Part of a small language model's weights: 16 layers.
MLP neurons of a small language model. Each row is named by its layer, matrix (up: input weights; down: output weights) and neuron, and shows model dimensions 112-367. Each number is 500 + 50 x the weight over its row's rms, rounded and kept within 0 to 999. Numbers have three digits each.
After each neuron's rows, "fires on" lists the tokens most often at its 100 highest values on Wikipedia text that the model never trained on.

L4.up2491:520536502529549423455517463461501570487521476529509475516513505445428437565449558498508472503530482399439512435456443454433529471441573453479554501466607540504533475523476521484486567525612558545527483424544456542471461509478463476525564557529548435485456459443516443569546481531523550536447414546521539433529567416543555580487486454380490514422454444499466639469564431521399435542465563471524482593501524531502488504456438479564521384564543461474499531418454456492488559484488501539479421484516495605535438480479483444536594461446442511456563538521401500462492479464529558525507502470451538455512551504499504488645412525506540475536514554540494449535521527423482456402551465513419477446489553472578598494583551525507570558502476482486514519497453552536431506467423499
L4.down2491:445490462558494491490562502520554412501546487456521435437475503578572355488539539447452458528551543528493552455561504466466451480479548455551502445431566526439495482529392607465501459541555529498475505457485433506419549547524555608425421493491564426516480536512508511540543554446576546460468472571494548470573453454462531455485482528420542439455520578439462588486566401529465546458538555490452563493443430557482529451520511493433509393538480440473516526539479394532495546520446485446351534531568507510531448508509559456531533484477538518546464573586449505534515578556437531569375526479449501500433373497475518396498482421442566601511468355531613556491463504457477534483506477409359504479439499511607559522520556468594497542510458550534522644579544509522485560401465536
fires on: " of", " two", " are", " were", " among"

L4.up2029:459490435550557495467427540469496462436568442538392513490574543498605538532546473645517521562475500607464525456521461529504563524477461500522554419497516480457454529519392572527407497493508551470537449497478400500525491578468578644425388533442532467525455484465558573474476484520494449559487604558529416551502551420484466549518587427556420520481494484468480498459526510460487472556511571493459471439463513462434509424385533450439523520373444487415527480472439578449481465535483403483523489566500496540441467450498510562562512496480465573442516421482598504500612502475534568420576530487516552471493568540564485501560483410461503552511553504419596413520566563549527486488479475493485454456440476468514457481529500582510464525552498571442518534436478542579487461565559487
L4.down2029:504380501523422503520549468487553571534435456569530535517401508571471549494481600497463462410483421481604521477471412491466436510461550672500542497448537560461542501583498419532447539459522466571492523510539530529509575468465395398474502498502500462456463448551591496431521457438507502438507536461455573502410503441425455498545499539434606413496455575458522443509541442515489460474475560590518590568367490379481552504518523515565468441604512610562556542557496492476429587426484544496496464467556471481528460562556496487554501513512498521503384484533500495534486470533521480453508529465522442508562487489456536472529521523537469437395572539492439449497509491454521527528448525557537555507530455508497537575486440521473488471483468496416520520599512494515451394363488474
fires on: " to", " of", "ij"

L4.up123:471505489545625571489445509536474533512490476511474430474618527532482485504470585380554441497584495360463501487486427499441476488538624470605542463488508442557485481546496554461541471523571510567479517447498462548476441463531448555534508443562540583473465546573458565507517487456530511535472460589532473457526504500556501473553531473358554512457503502538459557535548486549425510593513576495529548455516455410517413606486507524496424451414535540497440567480475505537483588497460444419498523578476481423494413483504510475603459525509552540459417546532483529551470454549484543478589578530502526466509456521511516410432434396490549551525533416507598459434502589529427468518483473439541475443520507599526433429523517485553495565489553519516506531554564530488539418485477456
L4.down123:490498524621521564502462445540437492436544501339507453447455513480563510513555481529520442479425604439479516412493463484428573472526633523476448439449506467505436491522550570576563546425513467508545471475498648547568492549524483546434467521511479445444540525553594589541506529470459491472488484560543493475484525422515521404606538500423467505546460560491581501414540521469429524545493573476515516514472426471476505406488472476441553429455485487447505456526543488460519550443555452546459491421606474462508474458452513458499538555553503422504547439401491441497528537488594476491463456485481486577534438597451484469477525439446512642560464428511511557641497572464458578510483530446424422569467521496552523486483501468578541488516520517555480494526531544556617490400463556
fires on: " of", " are", " were"

L4.up2307:463568457479466493568508488393439460432530537433460472476595475491599509548428484434555486490579518566486438491550510511537540541428469506441511491488532460434454427558489569522522495492485541501480533535544564564576443561396512411486574499531479435532565506456528399461537538501424462481501468436545518521511456434511451472483478447454491519542589342423510524467545395428518508551494546484382493591434502460518451534486551387494454470523554554590553473513415521506495479526487424501424536435407492516504527493470508483498420490549418500495486576500529477422529525523533536421472534522513429460524459510461521552407523387497563495490555496575573518484590503465533482476466474406507473486459510534468492509418499446464465531516493560512481399556509441491464428484455569
L4.down2307:515497475604536491399574543509530557468536534542437553439488490498549493546513357464528446504455486536450554535543529507427514466526489407573552520553507506428509550491484504398561514559548603397492523403472422571509453431453430416469519553365455442492569486470458482523464471419506551492497539475530431545467427469596475509489429552474555505533527475496501545479460441518499538540455445527507579499502564457524525486454442559696461466520470489577516455476414497555440422502563526493498448571503501586583582525467509555394482449521483401549496567498590480468467494501512505518582566442466512482382447527593463436554486594420544391542446492459458538607528586485611483373458453508386501485431486491499478478499416479510437514526505529514480513493587524498455432509536451
fires on: ",", " as", ":"

L4.up1070:490491499462532436470453464503460498548476535561417535537444482485477458525492489524571551547483464559448414414413491509645488494536455508503488508428545520556480591455426528505512500422532564432412561398532496495550523544484543478461503491522482417423446438553513524439473446546573513627534502497481509476506547376547565435593477444480488505475436483442414494505473515503474515431620568563467422517510496496418430488571484478523561556495535386423520470478464535480551638505468456483440583589489602462507464524582413504548498463491552538472485531522558569478511507518545508449443464520478444507518452495469519505419435506470532435494491404416485456537510508357503538483464558542512558525480537585462473562384553491536557492516539347424518355525455465419529420560492491
L4.down1070:508413553473505518391600486497504402450459512509441518449463584558479499472533510490438512524434518516460528395507468516504473531501535537549542491466528519536531503460375466500536487539422524579534416517471438472403612516527387503494465488481434460505404464465514568461463504545472446458443559547475526459493511528489525517580474535489507476486460572464553521528494473399420496448449546534496528503400437530469496631609536499501506594433463434416520457521515567497471405508419579552532493586504409508522451488491489497573474473463482519568532485567472499559449486601525487549517496481454548523541471532610466523526493486483487433556565477588522503506505579478572521491520397530436498507495511501479489404582436494486476451566472517514442482574527412543530442498425533
fires on: " to", " that", " had", " which", " who"

L4.up1796:516495499524563448496415483516519537514455514443564484502475431524545459483495489502526482567436492573525492481502455559627521505476512531469483479490495521455477471463421481498508528435477478465469499486470569523591369522501478546458576520604429457490434506519522522550552535601485428539511419462601494489499498504510501466516567495447552414521522473468580553560496488577542530466445529413452565560448498396520522606524520451480498493448508420466481518545490577512478498457486500535430555465612498394486435532499453483547591467470462475559448510515453403525497433470458424444497545539543407491489524570499502549444568431512480503473389483570466557475528426545465553472489481511489474530406517560531546531563505427483527515471546554591487540465452340507417447499518545
L4.down1796:465488460435400537519495405445485497456486519563496568527565472483411553558537476523497473551503452473495475478470456517496443550564492395552479527540498493602424557463486521550544525573515479433486516509466585477456572507620481505494482444553399523561603508555491474520437499444535521433531538549522437442514524586520518518487451391492480565557479476519506535477479457430496508516553547415509487503453529555490460417422521574454475559551446516481589373541504525492538480589519508437552427509443501503591601453605577431546517519463647538559498494520458536516494651502443515407499465483454540484450490483460519403512554556440495468495525493580448587431478428510610461469533520452554503605523519484529462469504499521531413445512635541480494494604521530503357574528511526
fires on: " from", " in", " of", " by", " after"

L4.up1627:502452424441606353483385468499546543495438467499567546493540517418430487500478440471520614456505468495409502402444527479489429431549526500487512453599470478557507508556563528581473507436496468463542508524485489498460522539491493588553447547500444488572488525485517416513491546463455470469539431498500513482552536559479575646538619517537522602445561501435438509593515459552513457391421444510417445443534490544467557490472499533550609531532447491555621484414479455519460467546624557469394442443456518481562470468510520527459558553440488560482554501561490600554548508581436495472485549481474474539486492556506497417516471621502386369575514499495455589546508512531503530468493520556501429469426475433544431487510507434486472497527520432447455495569498428485506429488505501
L4.down1627:553509556525482607509596546556483499498597503494502450503443455491498467540440490514461423500564523460544530509577531461501427418502478490468434509460563504473527524564523469446504539591550518510500461521458490548528533512501522463523493458542608475413544549520545514442529569567526526437516467489445440469449587421546526357562514559456565535488433506525484476438452472425467574579543511595527522547446480415492516545483568502402472531478513486473486510573519538478451493482457583545502601504478526561560519550400475491541467457569569451434519512418510497399555484562521479422452465601513485479568468419583483492508520485503488515405579499517511499532518487485434424557511411535472479468560543543473517509449430519481564400535450459559525583472622467530512475447543519
fires on: " |", " |\n", ":", "|---|---|---|---|---|\n", "2"

L4.up1388:482461488499413461454451525385368457520601440493441490501533519433599588531555460501381404417575439474497497450502574523474437548500459511519483534600475534429466488499524546561469596503503411548501421468489540553543519564480536556481450472528410465496563557502434466489534458560521517441478499444538527526557483531551497641560492493479453577460516473497501458477538440472534497431479585473522537529538537498417490484587465534524489446445588476444459449522472499443517527503444537525477446534405522567464490392576375513457499433473503516447354487500533492579602506534566385348618502484510587425546519398403478445489516530453387534487506470554490487525487449473449584493401492453409426435479451418469464499486414602510460464490542518520510491544424597560527481579506445
L4.down1388:459478511496523483462514444659532553541409413466525533453507538511534548524416544501488410451557489583485456475450493496511422479480560494546428390477516549553542453499485552496439568533496537524452531525505522474466522542538483626423519530592459456431590441497406542515400547533508576515489510549499455479530460482520523418566514477445534472459575511532485491436433486472434410490418516520465603531485499497513450397530510531498446596455605545524521483464451483496487453484572529516481472504421496487534441509479480387517503595467516551474443586552527428415484490466568610507496475411522483497434497435427473489554506593461507454509447485518538464503407467461436563477444533562524517529448490530502486511427505538442584523565459453504580443519479477539458427424481451
fires on: " \"", " to", " (", ":", " from", "\n"

L4.up1590:454488465540405518454424462495467519537471509425562428486525471533457482523491586500517561446531460615449531491516577464612507454481524488482473513562618442539459502516531611523491423454537474490447574395495480527600581483511443585541456519553439493458470468461508478544441441534494487467412464482485534541549516400497520541453576517527575459468494441579539538513498541453569540479505435447497546494510539505420498517446443499552502411473515538501448570530448489483559507477454593546488499469487527391510424608467447447509527513437473476425355455486546490610545436495629467421581577505443465568454443539481491534485531521590476438478463558450453440527537450430492498511482412508546413586575471482574503500591586501464511471609481465504578427518466582471547543494555524
L4.down1590:561566479592481476537446484474551486499631442389443511553526511498467493399526520484571505541501461513646477566544520410550492506553565551557458533446478511431563543549558543485545493531453535412486516558466518482554592512572502448486577400410473523503423532568490566486524425598523521545508552469483503547526538522511479450492514506519463441571536586615520508542499544516536513464441563555512522472497503528510595538441439483491503488504421468496441537498451552472466555424567511482560436472498411506538483414513441518448404496524563506493542462590473581498437652555417522489472611483480608605474492499470430455467516480498453444520578560474531441465538475486517391513445453496499548452524479461372508492521523444455503553483456550482456522563497517482577413522481421
fires on: " to", " been", " being", " =\n\n", " not", " was"

L4.up2399:554493553453417422526489441519551471537511404482444516556558512420428534481552499485515375498480510428513537424516526465568429500429540461433448469492516435471546437474537520451594542491510485524522546556525330612478456500458431587389468533403562543546623498606494551454510456530487486520486432448449462484580450493520577484457471468504524497504560512498532547439442513496500539552481449406478536489521568528520609600568492502499510610473574571478573515616414565550559594439466521449511502460391448489495492507481518518520613528438426406350544508495532448440444455473503473476442548537587461455568512516513588511507544435477514463509431501546454457599482504551458481524503462457531451558531569523501400459603493399444472435546453475484525479532468458548473490477524577
L4.down2399:547453478554583533444577541377459483475559543498535449440425552480513513496452481488462487417507626523494471489555564573534522534543475402394408489481506524520554499423524559491507448449557468510506592387487498470467494477482495540496484575473550473561442575522483552433543442504495528401566516458492534454487515477545463551643513539533474510462527475472645508532543455569559517503448535446608468577495499429512457578400477540532532473577532511583508510524453486354483464451643429518466521556500541601536484528453488439471491445533493484462549497502488586527438495438567510492455500566570604505582508578449502488511408471458448477532523493470541529518384572466525529590508463538551532514545547479473623430517458482512528591496504507524568549509472520626568471485623473
fires on: " and", " left", "-"

L4.up2271:514510451414487446496480518501484485492485420537549395514577435548594469489504528456517385467582506554526422514504493514495448520427527396485450522522487434521423459550486434499450481396534514523433519566466554582529518512533571515456442425410580512517503596453508527509499554515521432419500526475579492477538475550482508527546488535509437613540507458450608461483514530533468478477533540559420531552451428503519470454401489527480537455407544505600488473489444510476434581477476558502636501517540594482452511588475496441540552530494582511495565526470524399485460540510475444449483468549501551409471532454427512516528564388460494548510544481476495403470451403407475519500520541399593522484524552486512442428514494550485473403484507600538520563543610539530480531443452474
L4.down2271:527530547491498505456533556441514508482491514550460542491445570460490508529472439533532486611519522512426451504505546463471530500620512569467468553514508520593541561454493486524450412592525548428502483520494583450610512435418433545497522546548464385437492445441497492547486497499421545411471471574564438585524527468479502532410523378521509517505474523459516579506551467582494599579506445576580517511523561458429499495507518557507431518672480346498581531513498509476447500505493519523453539533425508604505565501459513591460497484497523420469507555416550613468506467549483508489515440464493513548517439409522457432469397561472473479468458468575412531464541606522457471484562451627415555456495468549551531603577485499548444552500518488528423451478513398441548448490482545
fires on: ":", " (", ",", ".", " -"

L4.up2193:537543471414501587505483453532483421472577511526491486526486414422522523486514550513556477551535557458478481502455467540464551523540535495381496507536502410515532558628492543509436434477484492423494471521406480527634509535543567459430588523486451470468587501556503467497513502610484521468399450448575475523548488393533508429494542451448480487481534524593591446451514579529441508431522558386603374451587468386479582543569451520393524573424566547465484477542520544486546500465518515498457484528490498606527524528541494503495521442566477556502430556468413502543447521492516449477517456529482536536553526562391491422468499505463418430511530470402469484480539499479502574471459511478549435451571492497508467450478495548518573551489513542518548485543410507455530529501527535
L4.down2193:433525546543554376494476508447384519550486472493520415506524551463501500528504492418505472523530421466453495582508521539489462459484493428448483460593462461526557489393520442474559561445523517497538501511580568525423422557420539497562478477492363446522469504463538508406474402492502435523519581454560462523503569572401420449629543498448384536400486483491424546467545477538512537478489455526469591533437569430536463552482447558549572531502498514527532624466531563463495512442508508518537426484577527477521502438591406489503523540492539517522536463542467427494516419517567572520495517415580463446532462466516521520595475491536484459573510492500470453484539553450443472438431609469440477417522582460512419477486604495471553498534534495465463484474552524501499510528490592
fires on: ":", " of", " to", " as"

L4.up1313:474402434565499552559451571548458513486537410499596473418489514490524453578471505450539561499505558487459452451418528451431529489472494478583512536531575538521520455519500514469577492483500469521466546470511424449493431573502529461462528548356593594546499522560498498531504514492523442467443471509552496464444447460535520508514492488496478636464519500495597540533489526515514493581429519545478496555502493476440502449396520603464418503504505442505490595448427546543433424631495455507569445456537533578489505554503487445544417470512581449500390500492477471504494475467595481513572531550372452498558500524529431534605432521492502481522463467533497568549481423559499584472578497434435532446556500492569446532547558493490452460519508530521487520539451523484440622444534447
L4.down1313:536474467461423509395581478494477591454467511514573478517466531633443530505524515427424448472509443512541597450614547470476492491449420520496465530514462456519511471508554505533491567380499520434480446570507466545429556417512528449545507532603486428456474438432433559528456480484439541499474525476549421519478565588524547521502545509546543432450524471506503497519487613515514469480557527546523396482485551556518488533566551472547575489461577469482518359531483436550548521517515487452423472515573483409498444467435468470592507453410442600506612568472568457470556497478455469544482520508484534437350450389465602554483471484459533458579545540492580488472565466507555507527550467594554480553501461539521539504441531588499475455505503428532536532439513515487539458482485539
fires on: ",", " (", " |", " one", " and"

L4.up441:478413524467510460465495526489496579482512553483455499564516469496484524547517503357626434519539525541455583514505466522463462484565430469547523520452508422532525574565465501485547480531534469501413545551483528521540456548487570528454518510426516495557559424482532503500495534509488499506506519528526428501591515390499437461551562598539461675460510447526515494598490445518547510523525554494496449528537445530560517411453444467554492478518486505518459458489498461498391444506542426460538522490485492524361446423554529485475459558557545391439470523410475460471485583427498515540456396538572476418474447520551489447520407494447474505501487518505525465374494515458436534533462554507614485538512435394534453530474500495515479492487447463534426496432427510501540534450605510
L4.down441:474497508535506405449448533470535465522506403565526488431452467544533516420490474512488556494477478451536427456494505528541546392456483545579452404482486514522491500511474497561514556414511510462490514464536493471462402469623464506561415498557518406502494535507472515472477472503515524479545539531395486451363542561497535540457485468478493484490544543433520553451484492502510456484511511534437589537496541458533472536526479552437455541496481491420513451517505499477566594535411521480433445579565507504582570482560506486493592468399419491504509552524493510479484347572547509540540540474479520511524560483412481556521614590447552536555516458522542542556433511524481506500475497610513483466519429456465452569488496417539457491459559588452586498679565556532474507532426476
fires on: " to", ",", " of", " and", "to", " from"

L4.up1724:491451501517492596560516598491462485457593568491532533435592544476525454490509438501539460499535576429415477572546498478502515505570470490490541442450572525425601449572530429534552489582414564443476491523480465507501499474508491556491526491535591518543469448562483522532520503547565430511430486499557524495622509500488467421499499498513516574543463463500523488477398482524582447555518479518499554500420497525464423488420509471513447515506484531573497539439500440461507512405490352590512436484463412437537523560582512621464425429632434509502453513487563537488455495500503525550438454474409457483543511477472438536468469465529540450507447442537537570483480445624593419367478472533575514550533392559588503477518526483515432497439611501548505471575447502442403522492487496
L4.down1724:523502532475518428396478447499466592479527518517453410524452509528419486416539485538476515460541414540569463435571541571463509507549568521457484524565442484465392482452545447506565502472578448496501600534501494490531469453410549458524466474483547455566530540449517534529540513510490566543468579513542450491531498541578428526491481495479457468516573558498561450496538454506444536563486615468508376422528529450425519538602469501581594566468541390497455467401494555497629472526557626481465532434510550574478496478431535350480549483384619511476451511518463434517602402492516528517525473498511504499545508505494510461516449506466510534508525566430534453507543447458434552501520525500484503451479516485504484539511478458490594512604436441484462512509585392505617501500439466
fires on: " of", ":", ",", " |", " (", "."

L4.up1531:487440466520551495553447442549582557438546357581508579480554498527601588522489540509563491530523464550471435527567518463554442473571473560502423426560583459492445522545547488419444443500480442444532556490476494466520334592425533461387549507455513449520519511456549498530534484521514462523433456530431457465506464474543505513432488487525485405493536496552530547486506471527425456487534578491551544402473518354469507498464505496518461557461511464539521530406565478532439448529578440469372576506504420510508440459531514570537561574493491528412558547444528548488419514547556406523479449534484496455488518481578452526431475473462421570595599422446565460512602522493470437463311508477564470597461479525516522380485524387388534493562546501379453553476468573621521596538411482
L4.down1531:491479471455471539598497429418524521543522477566531492569493552487465473447462492534478571472568496466426415422578465517549526484482509438517473616541426565469515480454505577465555468442618409506530490492445504552461512518599486522492514489607429536565525513559504475428457470481489413545427492519518489492509519475445477488451470451427383528476419537470474520452525479509550426541511567518348536539474467517506551530478511517478515610489571492543497557498424531398519527402498511476361506442534374461498490479536440475592510464610473651554388575566409448480467543468502436534390540445515541544517467549540583523493451539433389486537564502502481463432449507471432468465489408509491511485444529548514532504413569460548430541449482487468489489546393481515423490473565529
fires on: ".", " to", " and"

L4.up1409:515536428485511401456594497476462482548476491525501511539523550442389561370525583476519568591511463463465479469454452527456448440501581481591545503407636475449548465400613423509568449488494405481538488488584423549445488489448476498440428514578509449437547599611495539496493470537510585555431587509395510504537457520482501511525423496535404492593587409501512475418535594530559561477512429508460524521554456587488474430478467433453564525505490453495519430551388457467552540605465453481416536523428542494561532556508512503505494558590516402466506406505490452458519504494537524562525536471431532422459424559556592465523497494550455529515456499517564493424517505523442488408572554453494487484483494517455576350608528546484525545517565413418520516551446480570408486442515415
L4.down1409:543479474545449489524538510490502558435514510481490508464480490466477530526553491454541616490483418483659491501426455466539511554575526492471529469471536529527559552497497495441490484537551593460543560593447497491423387463562444535590442536480515479545442492487474575593499421550499487608534452536595645460554445513593478527479457554574596552428467516537515440463425510500393475517498480438565483517476499455496505502486502517472408515501625505517585508563477478447462510410455529524547465517538522535566444560465456466463496410498465542539546491540481464556496573535567460467539513491498523495477525499472529505505567461553531428444514477584516618488451536490565572386478413528483519516472430433453466511537462479508467531457474610522526584531463465497529475597540506
fires on: " |", "\n", "-"

L4.up1366:440617449461480502511478455399564558530468529534521461511476544579432460529630545560527510557525587544505474478510557558571458495516557488498559537575481473495482491561495542449451517605596467475446470456512460477546400521483455505461536529457445393506444551606591474434447502606436531452507461465468460456483510418509537464435544505537476602507585364449508426446578593535491460532513534462574574462614465447587470412437466526487504472526517472496518500595429604521554452566456529435526634546489484511552584500507548511536428543431591452582461485489591508444551531523580490585441581529583474435479543531513515532471489408470456404477465442506515592555473493602526498425618453520447572434482537460504502539553533569424481374544487478523496519518523465552445420569516483
L4.down1366:439542386614487481543489440416536490467415460493548476475451507518540454583555465573555523514460514524631415553487432456542539476430478564554535540475505549520503467462492464466512456562413544547469497532368457536477539458572463550467611543475517447535526483552472545496583490523550528454452503480462488515465527514559525523547503506439578437435581489500543554487559444533513569511483627543568545446510485449505577503517526443506437477495406546496503476536447436466387515446492502517516450459508467448432516474524586496436484469397494446471504503540536486513597435511636453564373473552506576493470436523543548507467499524493483384458485431517462516513348558544428552507508448495534525534510497440554476504458478464533458459475514503505535543436516473609466488579519478
fires on: ":", " |", ";", "."

L4.up1375:493460472508404579571453491479537555494581473452535448439531497519465412573519450473549550526424432498442494636484481545451518535565409521558503580509546433468522464570558562444516469527542559445528530551539380581415510444552512494414486517513515507493499581534511393386484458431536626456508414527463494585396448436476418487446492535487494515528546392459525575532524467519461521594496489546562519470491446482546478508502526497536500427496403495445456482520475519457495404530431462495486478431504483493543484560534496576511464327535472437560508517568560549507407448580582496456396498611458445435465454495459419512470497513469451584533563463502456502486506515597562475549440541454448511472426480505528449521522576424537456489560506465521527423545508413412563489429598520
L4.down1375:492550450548477519550483424549511564406489369508542533555435463544533554506538501447433429522438518488427488485542469508557557523529600455514583478462573481454611543427518537409567614452479530532477449483430508451552450563508492548550459429520476580544535488554449604453461525525436426517530539469494494426572487614552483500555560544583512472448473525417395505515556476503527492536559375430459408568477593545566585520480495578518501443518405428506494485485502389415502567481522505500465458451495529559444439522491504509476527464401489536444550497566460423464531494580557532429557538510489498453420480471454568525520500491495533539535587537432518568487504423446468510505560452545569580425536493567406511477444434556509493479529573584502476441469448499505523463515477463
fires on: ",", " and", ")", " ("

L4.up1918:541458476448509503503478524480410489516517438477540519496557557469483426518565542520501520557547508458459540484538451490470574572537433560562409477514500499552564467442515460473550400418560510569545571484581469588569506513477477539523494536456489588567430431510505488447541528520450508517497469557575403402526602551574551542522427539470520517501470460552509494499582611562444474583524598433537395502501513469504498548440424480485480447446495486469489440556500539564507543487532598481465477501441484393456476500483465513503519543487533579471481516499493418506447561504477559499581514470433577461531394550548440440538437428478458497556568533403520451511521522511574468524559544493460433472529485475526437466559457523534538555449515428498516511487429464560567486425528581
L4.down1918:516483468444422446446474485432484589442480529414463426494503437496449430462415473550481548382499514481451471462469654454476401502517479512431575504549467477514463505581519580500411586528562484521471505449489494472534486500473474526479473554517474406496481530465447485427567557536502471539475583413530588613512447496484553486510487432487416429533530514537531597525460403453485470493568508398497491550477475526430520526503540501452433421548475427499495549502472488482394515515565423517466502466525528662531476487440491512542496570547514422520560436385487461517582420427475486456509452598483485625497508525490493438512538519459566495437469528547547557514504546471483564519437510543547541531453525498453540517498611435586499437533595542540513474478530557446452557452389477
fires on: " of", "ş", "ț", " as"

L4.up1975:386450447525403533475483518515497452498559517553604501468474529460503447494493534445545590413531598505532534495454487556494458569584397460544559530464518507445477416535512542514517529533415505499523550475499493578467461567457480547426505523569520514481482537453483509438557588523516483541377530522481591502506474478575456563497475512520516523489489427568446539471435541542526432444443427505406461550488577471490482500525485496387479492466526578540453442449506587426459571421408490438507513514471495593557449559537504507546461492491523501508471513432460524467511513524570392460407448505548571468509458593582511478454473558519498470586498474595482571502453518479559364367449572462412406439498540446493449490477543432412460465529513499429547382507592514539535507492528528
L4.down1975:511414484513547518509541595513496550514492523444534475455528538430619534438491484493518483623464540475496410502499590501462490587575529463492546462547503473426476497404486508487582482593460516515418498517562460578463515491454483522482506436438452473479526473479524525504485501521470527407508559574502493453459394536465499529642519577517526484516611550533559478449504507474526477494433540567406498523560465538378521467517530497509533513467407437549517503478422453461477407525509447530543485521527541545472510422658481513508462565449441467436558629484513518505522447471409561462535576442513482510446490460519450567541387503398479453522466521573481539552585523490593544524548480506528510467503508480594509557405491455550499529561524547511491489485499379457407476491493437
fires on: ":", " ", " of", " like"

L4.up2479:507562400431478452516500554460521503416434517469505443540533506559498488559449512391516522393506565516488455365527441535425522526512511472482520530523560448648404475455476527483537578464549392474469483510486480433635454527431515556496530568492500522424587503454450497495499454508493521526549485513558546490488420495533436388485419451493569539608577495552573580503484478442425454530500497584470485533518496518535499528528492556522403550585504500582523440545533474496493443571454444552482599440497540545539510464489493536504476573570564558497526501465540530485497501473518480515584427572504577482507498465522476523529498430485549457474524525566491433436521446530496601510544435522520518550503461558511501553366492467396444516437513476537390347530437621529533480416468508
L4.down2479:477520518531429473495499477433509548613544432518517562438465480474531515500586460599593504488434478449446497572592520360532543486572490477475462467543586508470410550383484425521513521559465441529470529564590495481498518508488483432512487553499502494553547486504516465507549461461470603415542472482525497557498559549461502499447532427433567585401489409445448487550480463552568466607452532481534492429463544487494594511461527591496448445500464368541522623492412515484414543512464441463537492513454557465500430531512472435579520579519470532529466491381540487383459517430450413481641514530467591543369448505441543501487509551532458497450526471523514564409423526518446476439428486395500479520514447433515494486515416538486494551474520485466532578496503374481480452552512497
fires on: ",", " -"

L4.up2022:397426477522445512526483449453527501628430489458535459474424552460453549499560444444524519434531489565433478517474501501572469467506529581580479500573593490454444411446491422524526538517439447501492486513472467602545415554491508477479487507504455403498479493454482539477524497492384473530468537450529500597479426501531475585475480468518470551469470487612587535489518500558456482522503517540507533605506547487429525525535450378413374497464498505481553449503508526468521432514515488559466433445471566464447480436477510421527498532523506457529445506526394445390481460454470526487452483536583517513332492565431505509546480532539524465524395461431454545546503492404486451461418600482600418447508476422568441531563524521429452540559537534508494481445479483525450468457418439
L4.down2022:566528518410511469631464558535478540571560524558532507488550504486537442468497460621454520541505579463458422569476422453527541450485478479465489547503461490535543657477506626549573516531380466490458480555543533573507558448579552512509518478485452572480515562444539495504487546473446467539557513531554517452462455511482536468601497432458484463510539492451533512478510523497470546518404593329454553412448520479582531511511463531544463527583558518525503431519453556330516508472534540431539514620491582527494598575551585584580499562416465526502455506538480487520460516416541524448527467485567543497480462484565494545506475492480535441492522476583505505456487533472538515420499439464507459546469425502421485436472477420491486509569447566502511475482487474508436551479454507
fires on: " in", ":", " New", " of"

L4.up329:564444483491514539488524537572532414470450555543529394602462533561569463462495462473472426567518597431584484427443483503460386440468630488536515496573451448479435424548502470528579519532498514424496578481560424530523499413425517589408478614557482554491453498523510535548495567510489520503488488455455463466448447493390498553512489494501582466502479552508502481524500563537446541380514490601498453475476511549536538511455476546412475527555589513464453418520489528550537519521505466497511478518464585486533447397455461485545461597515506404503530399580501526477488546548490484543501561513485519469554463487488567554580439591507517526520429542455449561408475439453469436446452484502473524481447427455492526470537605548530532467501485450573590418573475474435476464407508505
L4.down329:507542471488529444479602449507475467511529466418534527510524543566508539422581523625540502415473471548480467524521490428603559619513406509460587454490537548584479497373448513463412452481443585674491474512500546343443430558540537484575456457447448464464525581424479479437555489474437454570510509508507507569646537505528573513532440544436449478579490452440536483482470482496561463541453576465516439509531504413446490506529516442551575454423490557537545550392509506532535498512499609570482531589517461621407413511471547491507492517480430518456455549505485509475525441482521476509508539460477503544567590558464472532500569409443435479494623462471473590534519547631605470459528463462489511437447541436462510476530462518495539450486622519456471588531448561476545469568521466
fires on: " that", " which", " |", " |\n", " who"

L4.up2265:517527602480588479526451490472511607539420496535478441504547533516508544465461477528508636544519517503471513508535497437487554539440554412456470505506584460508502559495511501514346524518533446522451524459454489499588491567406557432516453544492456430520459361513596531585498442508512392541477498471492576524514538476544491543551559490496522461472442487528464477571525414507579433484642529411500499525537525424467491478553419466479415507544529515361502542559510532492518489556531489438501467392502435511448415508547404486521604483569567434546391500481500489420564571463571497403414526663547436432665562508516414540480539483559419552550553501439535490529578460429497457525483489504539527510420402501562458538476550509477499404503500548431541513546511609563449521499513468
L4.down2265:516421572498483498525486521490545511520537555528506520465441513554434608502486587521514528515486501538559516402561503505557440528523578543538534432351528639554503516538516548501531518423523455508474546559586498521553501481606426449484370474484418491508527464513571553456548466442457441546429642542534492466560511506478565493509440525492453468503403600463573465562482553501490466421582578531472518516438522419602535503515533490526457470487446471518546496532464547505547479507544459480509529544574520490475479429494532468502490454559455567547517505423528540512470452457449438562450487528474613540495405520439483524533606493464438481455643533542452504458518544507482505499420531598559466579491468472520509645519541555459481406468499521467549449552502498556492501476439489
fires on: " to"